MLP neurons of a small language model. Each row is named by its layer, matrix (up: input weights) and neuron, and shows model dimensions 96-223. Each number is 128 + 24 x the weight over its row's rms, rounded and kept within 0 to 255. Numbers have three digits each.
After each neuron's rows, "fires in" lists the words (lower case) most often at its 100 highest values on Wikipedia text that the model never trained on; "fires after" lists the tokens most often just before its 100 highest values on Wikipedia text that the model never trained on.

L4.up125:135138122147131120126145077114142165126124170162088129114139111115123111097068052104087122170134135113156122136140134103166134136123138131103104108138109148125118146142090129066128152138111126125124116094177171125134123106108114114133152151116106144145127132127110106109119123154132136139181154146116132144147163130093178135114167110140134134149113134088140121111100139147174075118119
fires in: "short", "chinese", "held", "graduated", "press"
fires after: "ines", " sh", " he", " Sh", "u"

L5.up858:086148115153126151141119167105134124110091137096159107079110133097103177123108139135069144135098138123162102143121118163124109124148111136123143133099130118112129141130115211102162137143094144154139118173145156129137128118110191118139103117121120089154129153097120117137138120134131139138113168103114135125136122139174119064111120137175106106090130124126146116147145081179132132134168
fires in: "line", "house", "station", "village"
fires after: " l", " H", " st", "ill", " St", " L"

L4.up496:086111143131110130126108146087155146101108151122097134097136138125122128129105139120117173114092147141183149145117137160142118083141143108112119109124151148114102098164110180160157107112122163178139109121130130178136098103146164135166116097122083120112145141105117150111106112141174073103129113156112147164131146150129127118121127114122160117141144108135118144151094140161113141117149
fires in: "station", "squadron", "silver", "square", "however", "squad"
fires after: " S", " s", " st", " H", " St", " B"

L2.up739:105114142175128104127127179090116111130116171119123091129105125098111163085145119138114160172129124128111118160137142178155156126106090090136130133110139114122129113144130133125163164148138147131129126138133141135092095118109177121107119157111131129190174128146122158089134128110102124155113117144138126165086126150141138122109116142139168115129157126132151165159069114180083120095106
fires in: "several", "include", "two", "four", "six", "five"
fires after: " sever", " f", " s", " includ", " serv"

L7.up206:090144166049122145119099131100124144099082150128125152133130164115103105126069121153062154131120139136121097123124093123140129122113113108120108156138123129098131111142129115064144136109110172146130140148147183122137123112106133110090122123134136101169110099104102163128084127120132137204089171136168111103133120144154132118112151114117166127158134118117075133140081129109085153123148
fires in: "my", "much", "middle", "mid", "his", "mi"
fires after: " m", " M", "M", " H"

L2.up226:137119184127134128137156135123152145111096128109125096114125158119116120129116125151104163131126118129154082115106138140155154109143100142144135115116146112130075117132109112077150140136093169131191094124139163123133112127088141119107170093126111083137148141122163149126087107123164134149121168092107084116101152141145119106114141083152137142138160124120114144133114161163148139125079
fires in: "a", "the", "available", "awarded"
fires after: " is", " was"

L9.up292:123148137109114141158105156109180095122140126105145151112146146116111145127107134142107179187154080128147153118090106148141142089098088123151108139108150106077131143097135130108124158147118148132114085179134113133148102089114103143113139108144125123115130089162106119091120094166142123116141144102128154157161162141122098137119148114113114119109170106140066126122108119155117131136132
fires in: "of", "born", "include", "contains", "to"
fires after: " b", " includ", "ist", "ain", "ists", "er"

L4.up859:157101186153130141131155199108143093117117134160091156130127128130124184138150138139102148157108080134166132106095126149131151106100121128118149131136117124109099107114127135101142143106118158122138141155139146138099147153078169118109107109145094124105121123117141137121115121129134106103095143129094120165144111155131106128133146128113109124116150133135146154132146112160101145120077
fires in: "the", "s", "a", "songs", "albums"
fires after: " is", " was", " song", " album"

L5.up784:132114193091119079138074159111138110126084105139103118133105190130098145081129163170107182127153109151147140145141144128154135117129122157138142155134122097077103126124099106112140075098103109147132160114120128119117125141132171139107103102134128125158155092143142102102099138129144142144124140154150137150091142131178160116119152113137114178103130119109131129145135118134103116122092
fires in: "his", "men", "its", "make", "making", "when"
fires after: " m", " H", " I", " W", "M", " M"

L5.up826:139137146136098134185139104084148129124143181103161115088148118127079114101172135161111143144113064132133132095138139126140113169120133130130125158098082106117104147145162153148126115165135129149147108127124140116099130095134139111090117135137097161095068083183143124120139161139134096099139123099126167111135157138094105116141143117124142143132142122152132102136155157113151128136081
fires in: "club", "band", "label", "chairman"
fires after: " cl", " b", " Ch", "pl", " ch", " Cl"

L2.up806:140165152091118129161149116123117155119136180121172107120162118140112124139121119085125141143106124131144121168127132119168129111119094102114125101145171136128067110153139099108100145155105152083158126133137156123129122135139165136110128134112122090166127123121188173168107111112138108130101107132101089183142148167097113144095121121128094116117162119159135137134100131120110133122120
fires in: "a", "republican", "reception"
fires after: " is", " ac", "c", "R", "ubl", " to"

L2.up601:124091176103183103159167133110138120144128180102148124108114115131096135132113165128135113180083124132158127120082138135156145115139120080104127113128137153132091147142128143091125116188164158126161132139123130114137117117096161123111147135101111126133158137111152112147096116109142129122118131102129123147108137154111123105118161153123156091150153085153146135090159124119115156110100
fires in: "republican", "award", "congress", "cultural", "culture", "candidate"
fires after: "c", " C", " c", "ubl", " A", "id"

L5.up267:082124196152134092133146159116150085137075131132099131093160141135058131089109140123119152155148156142115140148070151129162168148091120102131148184110145158130103112124133127099106121126120159138169144140135162151098082099123135134143097155120133105154161137097125156098099095118121111159101126131123121131103149141100131118135124122143175135117127110140139143126065111147081130135105
fires in: "several", "six", "many", "two", "three", "various"
fires after: " s", " sever", " f", " var", " e"

L5.up540:138128147125162110173124128102165113099159182090125138126130142194121126068120116182131143159121121107103134133136140149117130157136091082107110111115159109156125154162145158124131140125125169077141102127120153106131126118116139158140079153105121153163126140128177188139100099138111110126111152130140119165148122132102137103153169149172070109082132129137167106131135112114128132100097
fires in: "on", "commercial", "candidate", "grand", "candidates", "orchestra"
fires after: "c", " c", " It", " C", " Or", " Gr"